Weights of a small transformer language model: MLP 1024 tanh GELU.
MLP neurons of a small language model. Each row is named by its layer, matrix (up: input weights; down: output weights) and neuron, and shows model dimensions 48-239. Each number is 128 + 32 x the weight over its row's rms, rounded and kept within 0 to 255. Numbers have three digits each.
After each neuron's rows, "fires before" lists the tokens most often just after its 100 highest values on Wikipedia text that the model never trained on; "fires after" lists the tokens most often just before its 100 highest values on Wikipedia text that the model never trained on. A number after a token or word is its count.

L4.up747:122129147067174109114137122147162090117134162142111161109121118124125166149115196208150123114180115116158115091128177116119098156199155083114097079144157123115099129154089141216117097110120060112158137119073096163154138131131085172092183164111149161106152092135142115157136155157173135170136157077127125177108179050090062145135059160119068103064091129123147167129127110108129115117142113145163099078106130158092092111072142092142096150076200099124147087125112072134130126138099165114135125080164098161154142148150146143183139091146108146152061123152155113081095077173127101134
L4.down747:123050134087160117080154161107208095136182059164174072140148076055088118099140093196149116171078167077122165115128106090087135107132182079125174116128121136100133138093125133185125160172137137097159195105130120145130093169095091157127116125119164136136138098084161115167117158192175081186058105109165128107157141135127122141113131101140140165125073145187172077139174083158065060068091123154114110117154150104106156117130127087123111147153138104130094157099111090139135130105183081115112172113127199077134109134128145176183139148148157100162192105083171144098142172147124114076
fires before: " |" 59, ";" 17, "\n" 9, "." 4
fires after: " |" 60, ";" 17, " 0" 8, "." 5, "  " 5, "|" 4

L12.up15:108122186115108175148112142117119189132178164091095145139103119108143119171133114153186104140141171140116169124131185102069105084089170126156210087137204148136158099129185120175134113120134123110160138112084128133079118140140136174113106069065182179112206118122150158130137124143121133071175117191133109068136041128182158156119107132116134136155128143111156078153191138135083164143113078129056151127182136101152123152156116122141196145093125133111116130092128096155118086132140171175205152060128120133155122088173153101129136159128106159099110162168147168054083091209152093087
L12.down15:131136112159124077123188125129111106136091116098094131112107109152119130108190154113085126126063154115094178121151162147157094147121104168151096156169040096094110123133157130135141124137132177064121098122208111101138130175115119098114112105147114152186229121101189101121110111148120133180120104132202137129171173199111145106088109096075168117150124150069170095110172139092136060123222153110122125105142131149092096151158159149046126112137128113136107126098087157072082069129165146090158108104106187120159153135165133083150115104008131188134135142121121097150130115085134138103
fires before: "|" 99
fires after: " |" 77, "|" 23

L5.up312:131090088174118168177084173142038170153096106142126138179135173084213161147138117118078064090178143171144139071130142108122140127119165160140127127164146128074085094100136110181132131113128057119154108122072168119149115176096098149121203145150159132115191135123143126108161183123118138134134130137123134132121056107155103135169167140082178141132110039025094072142130121129157167138082134075113144128124127114130098134073102121178169090157101131120172099087129086119156155143152120143123168141143157089071132147099124150061121103135100105111117151115089100151078124167079180123
L5.down312:117212167113140138095170084158204097100143156146156138105105112148115137122132139099150144108039131078147131154192152133096103146097142148142093084107145166166096138105112213147128089111084150118085164138149105162114099148147140130174118083099156133109148097117110107144134113186087202078142136097183163139125086155106059123150113088125111143198123152120134156093113131177144129067045143161096144141110122105135127189135147094083090099079139107155069099144093181135071020164129121117123104112146135197153139088141103056114104158135141130117138075117103142152173108111138133158
fires before: "|" 94
fires after: " |" 50, "|" 44

L3.up273:161088125153101103123131120114119183092126118067139114112121090110154186083189143123131117142195073151195173097141137122104112118157150087073119119131125167134119073154118143126090112096123095115077103072116115175154141139083155098144184118143149060160160149105122129094089080181173092103184083132118124174126091100113157103095163185128102067127137124085125096034121139113120166136164128111121152106110146135087127116072101114191185191123146140161128055107169129106168150121161108130082199121128152132156132127073167125181134091142131088122119222057081106176092150120105149118
L3.down273:137117134089169119108146132086067146181119080151144126092091108151152074083124151147091096147138153111110101109145155119163200163138165103157138119158125131069078142048131115127160148152202147092153068133099100135103103104130064142101102209138123100161082109109053123176107110190179106115163173122125140075099108193073128119137080108135168097133122128152097109248193140118124152109118096145139139124118122117182130127177103067136139132199164135122158152089122119079136065115126168068128090140105132124067138145187153119150096145136164145119118136129122148142155086112110158182
fires before: " |" 82
fires after: "|" 30, " kg" 8, "ED" 7, "v" 5, "th" 4

L11.up427:155169109101127130114101090143164124133077157116173137108106127148097191093187139115119125076150138138115170098139095111120065165214158128128094088131149104076137072126129131189094149104093118160095116103072140132122138069126084104123124169147083090154139151190132125178094147133160142106189140141112104156140171086131111133143161129161144086127129191079179137173141135165108139154169140122124121102223084181071129127122131132131129173143131096106193094131056136115120193101140064141106124064154143178148141156240109113134150139138112093110096082121171162149082109153081043140
L11.down427:190108151142159112116050170103108129175123119104144123074128130095144137128112092112134103112155105141088118138097194094195242150142189137121124126145239197094125099109140141181109100100105161195095138094113188080128190133134107106147101180130133154088082154147155104152093157130121131171098169126147102108137171087156107164156153063080137109121160074147126153176203117134141124097144140168130121152177137110133086106125132117078122121120086143155126150137117166129192128083107094109086158114113105142118139154150149117126072132037077166089154095161068175101124142142143069151
fires before: "\n" 54, "\n\n" 23
fires after: "=" 33, " =" 23, "\"" 5, " No" 4

L5.up319:106108107160084081127150057096116185107144123110096122132095145132175145143165101102154110092151096135195142113103122124062125132164087163103187084160099138131106124129058130176111100086139174152122155126103102153115109126087115139149088124114133149130126108090155112106126148138159090064169099141124118178159108116146158128165129135140141144070117161133099138209098128110121140191177096164141147172090103101148148057184110157173108154116094130127187090050099090059215164128096089148133083134141163145177158126190166120109133150135175157118100140123176125159104112130085138135
L5.down319:127113168139120117139132148130154116155134156094145093170131185131181127069153099106160131050162120138134058182101098111132132149119173116115120104115133094154102133099172171157141123155166087112156129142133132055118105153085147131155146120148159057134149072068166158131131133181144071143108142115174118189102183119128136185081148100122111155116137150187129166154106121076140169190072148065084157128110131072150086100168097103198154155136111112115165174073164147112179125150144098146158130098103190105084129103074118091115136107141118091085114150109079098147138144161157134124
fires before: " |" 39, ";" 14
fires after: " |" 28, "  " 16, "|" 9, " R" 7, "N" 4

L3.up187:134083091104173126159155137168081091157149123120155097112113139073154148085160126125189125070151136151142116150141160094089111133143108150158143139137105148047147043114158119149110129140130123108068101114099105138083081146120089179106115106143090122146159200150101060161118129181120113074119130149130110137175075131109129110078182151120131099104151116133094038168179116111187133151171121147145143140093122168119088172155029190083133071140126125187107062102099098090157165098115112164132207140120183102141137152175124131165120066133087101119141141099141178096135134154139151124
L3.down187:092083129159123136115175155157135133155101145150097159138121103147095130131108146132110145106173155103120081106090084127138162147104164174144101108120159082175111100167110145094125152116165136103162154115152093128171108179113116079146111146080173162130175109186136157141106171103120111179103169073130116081143156143144098133114035100099158112145152154103116177188101174104136118111097105080102097169093127129136137148118234044141111146119156123076112102174131179115094114146142142011164110119157134152096117127156094080109186142093111150116126115118070057130127150148133084123
fires before: "=" 85
fires after: "\n\n" 92, "=" 5

L9.up9:114106059154096151166130131075087162146027100147071146149219117095177146153177118112141097107132094157140108099176088122151132124089196141136131080141186112081124111141151145138109148142094086161096131119149085169107075098144125121052190160181150123171150122158131083121126125126097101129139111140105028175124106122112121126083140139073147102137142172131061054118059164088102165099086147140099139110099163178153152181070134150124184102123121065122164145114127122094147139114147149124146132182100096116133175097114098133170090111138162125089091130128144097181130124145137119188
L9.down9:092099127102126112133113123175041136124137083168110165162112177136033096165127123081138119143193189110133071107131161114172102127145195122132138121125086080126063135131082139066129127096094160108139201146145175136158011155122133032125108113064186169113113128111134138118144162139135140166075146092090126118132127130121168144171113130145114116136141199133155163165084142105155156088121137098136133129129158117109129085129188178126110066116197146165089095079128112119111126101128125089167109127109155138133182110153111095172186105142161117154124143113068104128144127137148140126
fires before: "=" 84
fires after: "\n\n" 71, "=" 16

L3.up738:140132107129124092153083160101117128153110146205135137121083131114179144091168102150173128111157107088132158086154136064163120148111161118141123126120186104147070049065136106088132140082095169114113160148124169114129100086116060185097130166102142151060158130116123087110190161110140104121140183131080062161110151062130114087135094145124088085161070156129157153174119160103117173130136135173146104084183141177106159164158137154184136104161169129126139126101105105159136159099108123123154171099128137111117189135116137151156087093140047188205095144133138168099136112154152070073
L3.down738:092087096159175170134107136126091194072147155111138131113169144114110123063176144105158102103129133218128092176140087099104086126148177117139130149108181154179099155139090173110146097122129077148162102194110150165141154132143111127152104064128168132071124173104216096070154130085121084118111149147114088107177079091115121116123151108157182073085124128149123128101121072103199111084152145131138144074134109171117141211134087105200089112108106151128102133114104142133100202081139138127178078142136106147170155134126174108099122130167146104127117158066157091066100135129142135140
fires before: " |" 35, "\n" 13, "." 12, "1" 5
fires after: " |" 67, "  " 15

L2.up146:206118193169140134081146113103147167141053139108127166090176110132184076138072112200139114123151160112208130110129135129141094157145047193099124145121075176110111109140104145153114135153134166142117101135124089170117108123107089085108094127125115106111139143151181143120138206101175171134138088104094153119076097148154087113147172130141107138142131138113118145123107126089111091164117159112180115116098089129171141055098131141118162079146115128130158074142196127143127150151150123181103122087134168113149162130100132131152094161152091101160158178137140090176124120150150154128
L2.down146:117131120123126188148164114119126130174107118136119131156126051098107241130141129135182114156169074131129156148117112088133100116125117174102073148136128123102155116108217085126147138137086117113089149163077131148108130052170106097154135160098154171132165161139129108104134164131104131145185154070126147171121130085127097150157097141127135146115100166122158111181141109090153166066128090162156070112130136093126092052110145126223106051195193127112145101073101132145161167123100161166107103125165160109167143119119105099083128084145110151144094186143167131090129103141139059147
fires before: ":" 63, " |" 8, "s" 4
fires after: "-" 60, "|" 7

L11.up155:171071096137113133209097123138141116174097153099150102129156102163097170152083111055123195132151172147084138152175092070110117099114189125133180103130144092056078107122094117148101137068096177155131146118070135164116129077109182148071104114116153191141167145165102082092104183056094096081129170132116136114123146126161116149123167143081152148137156111118097124217133081118166133086116141177074057067119145175096131149156112190107161119157146055089114140139173152066123093100168142144058126113127134111135104099139133121164114172148117166147163127121138165162141086114110185169
L11.down155:140091154070113060098181081162163176150125148106140110111150143139143133123073133099113141118125166107168114077083052121092118100088166137093095107104124152121103174066117170111097135133074106115151150136120134052169122129086166117204163089104114082143112138194111122130178115083090169137102164149206097120103140177109121107141119149198118120153195069179134109125104139180116183099104133167147140138104069166083172133170120105086102183148132125076177113095148141134109105120182092121110086122118157097113130134159136128073149164189143167120080133132159125126165110113150090220
fires before: "-" 69, " time" 6, "ign" 5
fires after: "-" 43, "|" 35, "=" 7

L4.up448:099079107105157052138114151097145129134128093134120163120121147119149112134100100182167133070106130133184103149178123073076061124157111143146109154122130133107172147131151121098144098121142199153081082139129113123111175131122149124135107104129089150137132138083151137137077170085155105132144113091080115157186145130133080130113187193084118097059086124165169117163189141091155141160106182152171125111169077171179178126100094129136145147158115149105148113099134136141209143123138082117112170120136172128121208093097170159133083189168141101179120119127127136137141141146172096060
L4.down448:166191120123189183134155113137117095163180141090153127093130079141151121145063197199105114125121131116095168154117128131140179097107129145134118042107127109148129128096066125119104125158116087089169135093144173153183175089117115128110114177130130102172102087118115086103104131146133096174137172154070090149123098109166111135107112097097114095149117136106129180118125086111082071181199081166126044098176161135110128156163101159133113107118153087152182131116097101143136102170124113075162175179128137145101088068128144126163186061134133095142148183126109077095154100107119154163
fires before: "-" 42, "|" 29
fires after: "-" 54, "|" 17, " N" 4, " R" 4

L6.up916:162086092078161063158127164130128173140113125074124099085141120120133084115116115132148117131148129152144133108158125111178090110191146082117116096151119068166038058184169096141135101095171123121156133072104165164110148093111095135115186095136147078096143141159156071129168150074123126080209151144115103126106077127084136112093158170114094137187115121130169149086118179104128197159096115106130077106148148106126122082094053145157150098148197131104150082070146118112164137167135093156098136136118128118124150128089165123176131159164136136150112222116079098122091147136141146173
L6.down916:130114076092143149109086192179154091097142100052124065089177136114161147124084117141137149169133118151140163168172096134162092145161139094169120124133104153135111110130190133091095149135112147149108109156103063155136140079112160150143195110114165097109141157151155094143125134101162088155179081135137133141131109126184143110087116222113098100178112170151144107111129181110107168157068111094136118096107114164150181093157065159145115143101170133058182092140105114126156147151106146135116107169120108182106119146127200126160153159167154135143127144067085082110108112166135171110
fires before: "-" 100
fires after: "|" 99

L4.up390:167058145125145108147093141106086094114134098113153121118169084094116115183127139159113109160139099135103070189113114098126141150106093163148094113146124143112125148063094126191071127137136149103088138148128142093097098162087084074093137129134108148106150115131153113149051190103153143106099062135103107121110093152135122145175176163090147148155134144096074113124145152086154100165083130189094165122125078179104130059135111132159132110141109143120154097125148171154185141165124102153122131181188142090149164070097142149145090122145118162155094192096150119185150142142139219131
L4.down390:091135138137103170147125080119154142134138110152085106116180098077147126129151185052096156127068061127122169147179144108046164126139101149108109113161151050120189089112124086164188185081090153125107132172062102168128128151102204162157111112096152104116151150143138085134170148149113143144126150082173111171155093103123088165129073146128151069184176123142118064151122172153121155091079082137065148149128093100170145082153170132219127149119121111145161162084213099133127126079111128103075133132147143106159120107131059119086165098163068139184136133157111146100126117131120150081
fires before: ":" 66, " /" 9, " of" 4
fires after: "-" 53, "\n\n" 10, "E" 7

L11.up436:154123166096108129125084127139174120127111177145112107131174143126141098099141132138081103074184154092174096152108182054081148082175159151117088105118168098096126103106079119119181081091155120061112080128105140136108148124144128168077124103113123168118165165082111101145082186159128136108135119126124133105202106131093162163081100096101148182186154114149163070187152185086096132096113070187101186131111132150097130151151133185120137135089141199150161115083154118114145089149155100116153146120133179111120095099098158099130133167143093125079141116127173102133126120182136145100
L11.down436:157143137129092165155161194103095092141119078111092095101182156123170102164212212148142135084103177193105134103161130150110158148158149069165140163114074110081164103110119079111090131143171159096124153058197135148103139166174158141112038159140090095125202092124112130110071198199180105120133109117166184120092078159125124138158088099126109139114087093169153141177149089120112048078138125121150093128109096119132129141108128164151122085113118131108175121067070095165127109146147100086179108138148128156122153143149052089125137139127130153200132122098189119157142121159127064088
fires before: "|" 93, "-" 6
fires after: "|" 71, " |" 20

L2.up387:150150122106119097104101112089108083123119209111100082164069135072178110086159144098169163143164066136179136144135106112002115148168082163131200054134110161158098100146060167154113104146094214178090112098065142082140137119169110105125201166168043105113144121165136116103113161148153124102152115149082092150126154138129102119113172186140119141114119095096101128121092189107177128134178167151124177131165112145122101134133105165110088041100101145144141094087150112116119145104154135134127153172139159125094139132163132142116113053146126092127075169113094078128139113097147108156
L2.down387:142092150122127110085116064206172152182087131100121053127156121118150170068126122129086137142149054125135169126123089104152122169167159149099120115135110104127075104162151128144137144133084118050196140128052159149075125075137199108093066080118163110143156103094167135143129166170176062182210143143145118158198138107127190138124150078087147143151152163070132117113170090135130164096106079110139153143098118089084075139090141103093137144202161107131077158078146113124112112165153139088120157163105148085120107179153095145117122094140097207187128130132115102154144106095131122164
fires before: " |" 45, "s" 5, " of" 5, "ing" 5
fires after: "|" 22, " |" 20, "=" 8, "\n\n" 6, " pe" 6

L11.up825:134161137087163160045116121071103113178067077100182106116151083156158152122119133161135115116170132139134145111140093115088080159223102178135074112203104132125112102125110077178122154087105115131138110137085054154115162089116077154110106154125101121134138217129163139165079204101151139169124116072172128078132097094056122139163147110109100123145160128099092134158150105082120186100119113146121114071166233170096077095120124147059089138101121157135081153119170139154149168164141142117144111096155155143090174146161155170112114104148148124158111154162152105096150125144129141103
L11.down825:136123106131159134164110098131137154126077159193158147116115179141099106151111107111086103133100076109114157105182183136094125086162131077110104171122149154121129124118166150128171042093142143129155136183141132063107162095112117099138108165113167151103178116117054112074199095108128069140132106089179101118137151151090139130123134055087194140104133109153185155169076100180150120097081119099142088098143139167128088119186113143123133117166166152143127127107117146109136174090082066128122078120091138145194182143106088139106121178153102140178146128136092092123147053109116109165
fires before: "\n" 46, "\n\n" 16, ":" 9, "E" 4
fires after: "=" 41, " =" 11, "-" 7

L3.up151:121104082048156096104176144106110165101103145083049110143158126104151069167084105171089140139131113112152126064155150101142050134159087125145156150131119099116134147127136119181129117106093115153100079141177118101110166166149095104091159149134127155089140115146150118116093182120132161106119099129099115109123089130178111159152205178103126154151123112159124128110116153087124107088102176136138112142148076092135121127099130143133117081185079075091109059152162165095176078092121062195122163112162163109183141084134165186118090147161130151175133159168116114168114124130126137119
L3.down151:149144125075119141050123089144117066126074142130080128139155111137190177137091117129169172135104127129120145129163139149112087134147110105120111149138146116085093142151185108134128114124093108140121132055107155103122155123180075100153201167106151175174203124126096133109181157126161129064183089121145102164125132050125101157098129104175141154168164130113121108123148140146133115110103112094092069126113135109104190093100060074101136123139152132138107086181103106161130112142110109095163089106219160148192134054092088181158136137103085144167125137137139211170113131098141131122
fires before: ":" 44, " time" 6, " of" 4
fires after: "-" 49, " •" 6

L5.up440:097102140101151099157130116162139107061118132157102147104099132155122174158135146162168142113161138131168150124131107121127101171228175150123099073164133086145067128119102137215120099092128156114108168101066131144094155152142127147104202166141164149135156147138104092124093147084191125078161131076111075141114121118098116143113116180112089116124157120158122129147106118111148135130134115157165124127067170158128119060128109121134083129131111099052248080113113115106144108153186108091176099148128113127074151095175159136139145135158115086126080141098123147118069121142112110110
L5.down440:106096120147073157124137137114140090150096091160102093101109091106136147142150169059120139128105161094132154149116109172098173115172127156120134157173044104070071133131148138191164114149126077151101131152116124116130146117108177132092132141141152147154198179135124097177091098132182138122106099127199095136094173159120147200086130175112153120156174092096143065185132109218103116072093100097118110153146105140194117130115112174118134138159135154055176122072103137147111158118121133118123116167111143084080098152154131083149151095101081190120117133102182095126133164127083101097
fires before: "\n" 64, "\n\n" 13, "  " 7, " 0" 5
fires after: "  " 73, " 1" 10, " 0" 9

L5.up341:188112159068117068140120143162113119126124203092110149184096066132136099161155109151151109053166098095161127110159155115124109130146133127172094065148171160154047124113076066121101111081096143127060066130093157143165126157154138140128192100167094131114141140172128091104109190096124089071189152153104089143071115105099157116089151149096122165091076105134140136186131115113181120153109159092188138082121152160122117108151158141143140140080155140116148112092140065069109158153123095147108114141114108110128127152097158138139161140149119105148093135177153126165093139127149132067
L5.down341:126159128079100081135072133162185174122190166083115175108157121140139132133082137125137116118148117105160147148143182091117082154126095128137121096114118129108184168154119118132080112151064144080170122159144173124133127129063098103149122197111163146132182150132152134152163181113145079122203176148104160058124120118094123157117118135111116153101101143177146155136097132128192098143090156115150146130125090158107122155185084092117108153099158075153174118154148136117203099166130115105119125049133091108184118159126076142143148216112103145111103073107132083113107059141107142170
fires before: "|" 44, " of" 9, "-" 5
fires after: "|" 44, " a" 10, " the" 8, " The" 6, "The" 4

L11.up982:229089098130144174112113113159152153114099103167087157148173159132154138160166112177049080074135173110146125066103183059117071105136186151194093147128133102105136109088136132119171126165157086123132145120078113169108143140083193099076125140128111116126156073090138132095151139139131087159116088103156094131102056097105116102105110126098145125149112098084109091118118109094095176116069074126069113133094176154132142116197084152165170080140154131164194122141154094153160109106162149188171202153165076120161128147152123127170122123139107142195104175128130155114135081148064111157
L11.down982:088118170179097111167165164121139152120125100154119102080124168114183079142122106128133109149102160095068101080078148180144123131114114144183131107123106132136124134131126103182135075117112163128099115105144158143183153154147115167195074085117128169142223073119054133142124086103088129162146129117175121109139098186095123201143073090079184104180129072090155102124088111145109034153080137163064146110128131118102132149169124136142137146113199126145109125135162146105109116138158067119194082111059120133143161163082137075117134172062138154091134114106150165120084103095179119110
fires before: "|" 88
fires after: " |" 63, "|" 24

L5.up738:166094139168154203154135150073114160123142093161084141088084145056143152093122133150109100088157122094159167109196088093166070106083125166113168163077161157141133056108117130118131115153170183147132166159093089164093126130082141119137108155154107161142152193127140103118131160088161113113194135136104124108212106101143117102099103174172125123124089148143093150126117139102153164123136079114147130073158130118110130130116098139105191089141125086120110072100085120153190142141141142088119188168132156158160180168202139165134084102129074145181150156079105155092177126183160104087
L5.down738:151128170107125134132125157132110109136106157112146099168119168120135136125110122106143091135108124164096146104167134076146112135152147139180117078045129164166108096134131075176145117123107133167096112146125151116135080158107127191112151157083161069146000106181143121157102170125157103122175130115092174102129089148097151093114151123115117154113097126126150136169184112085127135130255109167121081067119084141116151139128133139118159134122113111178136097152137138133133083137109146139156134164134165151170120122184108111156110114000139106142149102144134127130137100141140163146
fires before: "=" 26, "|" 16, "-" 11, "In" 6, "The" 5
fires after: "." 66, ")" 9, " |" 9, "|" 4

L5.up791:143122071188156143114146106105112128184095119107205162092124106045116135135190117161099063084139150166148163155131156128141081099177094135149155153143115166085110116124125156116132085170155133156138123110107056108099134087153081122108078107100086171129150220091094119179115154186131113090153086160140101114156091123113077132102177125133114126145118148071143085129166124123129132129170114111082112136178120125129140158176048198112112056166157100132130097112080145158130152148139138155073169133121137173180144137158113132103040104140181139144157138118152160123155135167152150136
L5.down791:094124138171150126127102117113105148170104131134096158077148126148121116104136149144164136128212180119172139143111117090159060195082156165143143140121143131120122137115070113124138145133144123088089181151159177140106152154080110131143079174122141149130199144146178169063127170092091115193168122134118135069125123178061121123088122097118105136116085133160068140123092124156170086153117155160117114155086189109126189168135186138159111133072162083085150035118174108140146049090151143065109133090172119091087113157099088133108116105100158091095112160126098098142150148083157107139
fires before: "=" 62
fires after: " |" 22, ")" 17, "|" 9, "." 7, ";" 4

L4.up341:113155120095113122121107132120109128098116116166094150138054174166157172101154089116144084064178127178096154141134129084074103146117194109164139083122124103094062143071093130108144072033165117103153164144135098142098196167108072178124119185117140178139157111089180083121140072162117100162112186124107118177160093039121110123176064161114108075113128134123115125142150180123148157144149125136131091107146100077141155150139100159185092152144151128113155089097103114119176111054117146107143138129150153133129158138149143125136108050134103179129112129184139138129128079189166113148
L4.down341:106120127114124112107130086121123145131175100108226100142136163141136109044171091140145115109126136074116086148109141115174177133112213065111095121142159135061087142135149172176077180178101095082130090114135113161153107160129146113175152066073136157158183067097111165138127124183183125136043139116189122061094123159193144122103102113087160126093167112174140110147135121128110134112087145085142128114152114159129133157134176111090135130158144104150097154118092189078072104173128145119132160127101098114138130131171108130117130167142050090140141081095172142123146157143133109095
fires before: "|" 73, "-" 23
fires after: " |" 71

L9.up565:187110179158143127178102152110113144162123151131132166169091155074123121105107125140155090157131158147101095146178088073125054094104149160182135134115156135142079047172112068194142141128157140123081140174101067150097105120057168156133108135125102154185090170126173065127171160093131149156180122186106092151160096081151103157114152174127052084120146183122142104133096113062148088126169092120079102114153122141100160136137114159100167098131106065140112081111141120192179081133090149087141140124185163154115153124148171178124127085096131132104155164156121100160135144153114148108
L9.down565:152115147142147111145123128136122125153109128134163141125133150125126118123117130107150122147135152128094160163168091000123099142095154127108141117141190111129109087130141138175113137147117168137122116166130133140115122113115149130122159136099131129137000153120145130127157138125149123159167138166082114132108094121112117159107147193131097145121121138136134111119144124091140104129255098153115103130166136117125123113159135154098146145122114099146126055124158142151161104118113128100115130131138117138120154129161151153123087122000124116155152135137123125118156125140134116119
fires before: "=" 36, "The" 10, "In" 4
fires after: "." 93, "\"" 7

L6.up207:093174172156061166145170107109137174130070145189145128112103136137083153093127122079147146136174064093206176146156140110068067069144122078105109070118203151133146130154114167113135088113063141118124130125051113192124160149171115168118156141102132146089143128100145101161155094194124120107098108140098075177116128152114105130128098188122144140142156161121125094115123147104122231174128114104142119072123101129075155110118170184176166088125104128138150124061111076133133093092108137075124173114133095086134212160097149138166120098151143088101151187154121119137128140149143129144
L6.down207:109165086072116107146127158141154124134100156148155101101104101167072095089185127082159171134141143075136189078105136143146128183115108149085184080130182111089133133162142153097111118128122137125116206167149124117062093127150184103134148150061125120117154110110079078187107168102186106147108113195164078097096123168143126104117141152164146178147110116180139102143170170166096143129113168090146144101127110175089117138128118137088124108143118191113131073147132129115159073122096117139130168107200089124073120111159139125083086201153206100087133135136118181133117164128146119117
fires before: " |" 38, "." 8, " 0" 8, " m" 5, ";" 5
fires after: " |" 41, ":" 6, " 0" 6, ";" 5, " 1" 5, " 2" 4

L4.up283:196098109129157091130146131085132150164150146056144109131170146144156122100121124149102080092185133140165131106186142072146040145145138114122111134080179107098086089117061183127126102111133123079151089142108100119097145109098180137131154134107116135137146162180125100065145171126173085127158107107046162114098116100116133087125121145145118146087125105125104119110137129067133144176095109128145132045156185111107189158113053157125177111107116103112128106169168122119187135113155103111123141076167129135154188085045197169142037139156176073145108134116145181208125131139181168116
L4.down283:172169077135056126084109131151175163094125132089134209134116090127111119144148142109125150112089145079145085174108141104100156082075133150117062174150147162120164115081162124140155143127145179102090111073165123171124142062177113122126153097172137158141114094118176103106161095102123134143088111124109092193087177108119135115104083167150079140126099125166095142138121109075130139061088108132110144132155144129145089160127069131133095147120121163070124133121149092131142140144138088105124193091111072052089115111093139139159156146180118104186125159204163093151114099086094153226
fires before: " |" 38, "–" 13, "\n" 7, " (" 5
fires after: "|" 49, " |" 7, " April" 4, " March" 4

L3.up670:117070085131118164143093111084156126086147081201153118095162135088215134127112093103090093122160097151119173069137137107147129150155131158145121148138168117080073062067156139167093069127161095129127155123134137108093180123064163120117179125136093169119175089106147123138163079101148139121155125179112124140117105098165073124118122139105157094157114104079111159107139125132125151152112086174153147112107102154152147172147139182217113111166103120155208107129055134115128149121064145159149171176092189116096158146118157147114129047137101107142102184184141112141111082148143096080
L3.down670:122166146115196195142116122109112155156176116140113118079153092177122088055092110136094108113139118126119109138124077140140098142128090104131132126098092076133150065128119121111102122168165141156164126162231100180073158140165132171060097182114084134088122117090096102212128123074142131165171128226124140156069120092076134140138101105088108192122095097059167169116152060143063089144080148167150129140176123080145137128120120083149112102119147092112178094084138163113131070183168073146071148095149107108127096155122157168145088159185105135112134178133122145101111106153107123115
fires before: "|" 61, "s" 18
fires after: " |" 41, "|" 20, " Men" 11, " Women" 4

L5.up603:181130130131097100126155160134109142148148162108139130140133130100158097096151113152147088087149131144167124154126165093072090109086115140122121164155129154139138109095111122157119031046190108140114085112050121125101163132126130118126122090152105137177174162150136105158120171148139091113166072149148150126126075130107150136094146170087116122109131111084120081164156174137167093150097197132076072142116110109149115105131059160140140116140132145118116081044174110128165141132155067155095153104114120085170163140129149124130113158161131164136143213081089120159122118181109155076
L5.down603:139148117105144099063059117116192117070143203129100158099153083139142113099110088104106108092101141136112164138092147108129148089145172143129096103143113146156105122072163134135075141188122136119139148141024131136128148171122210147051116164125089190118158122164104091149168101144155181112171176076146120122112117076100143118136129129107052163179101113120114180151143105151095115145066050120072143128114138120078172118138109099115161109127106059161128108080185147102171138145094152151172133157143075127157134133155153184127130130196124133137106128142141152148142101147151156130
fires before: "|" 95
fires after: "|" 96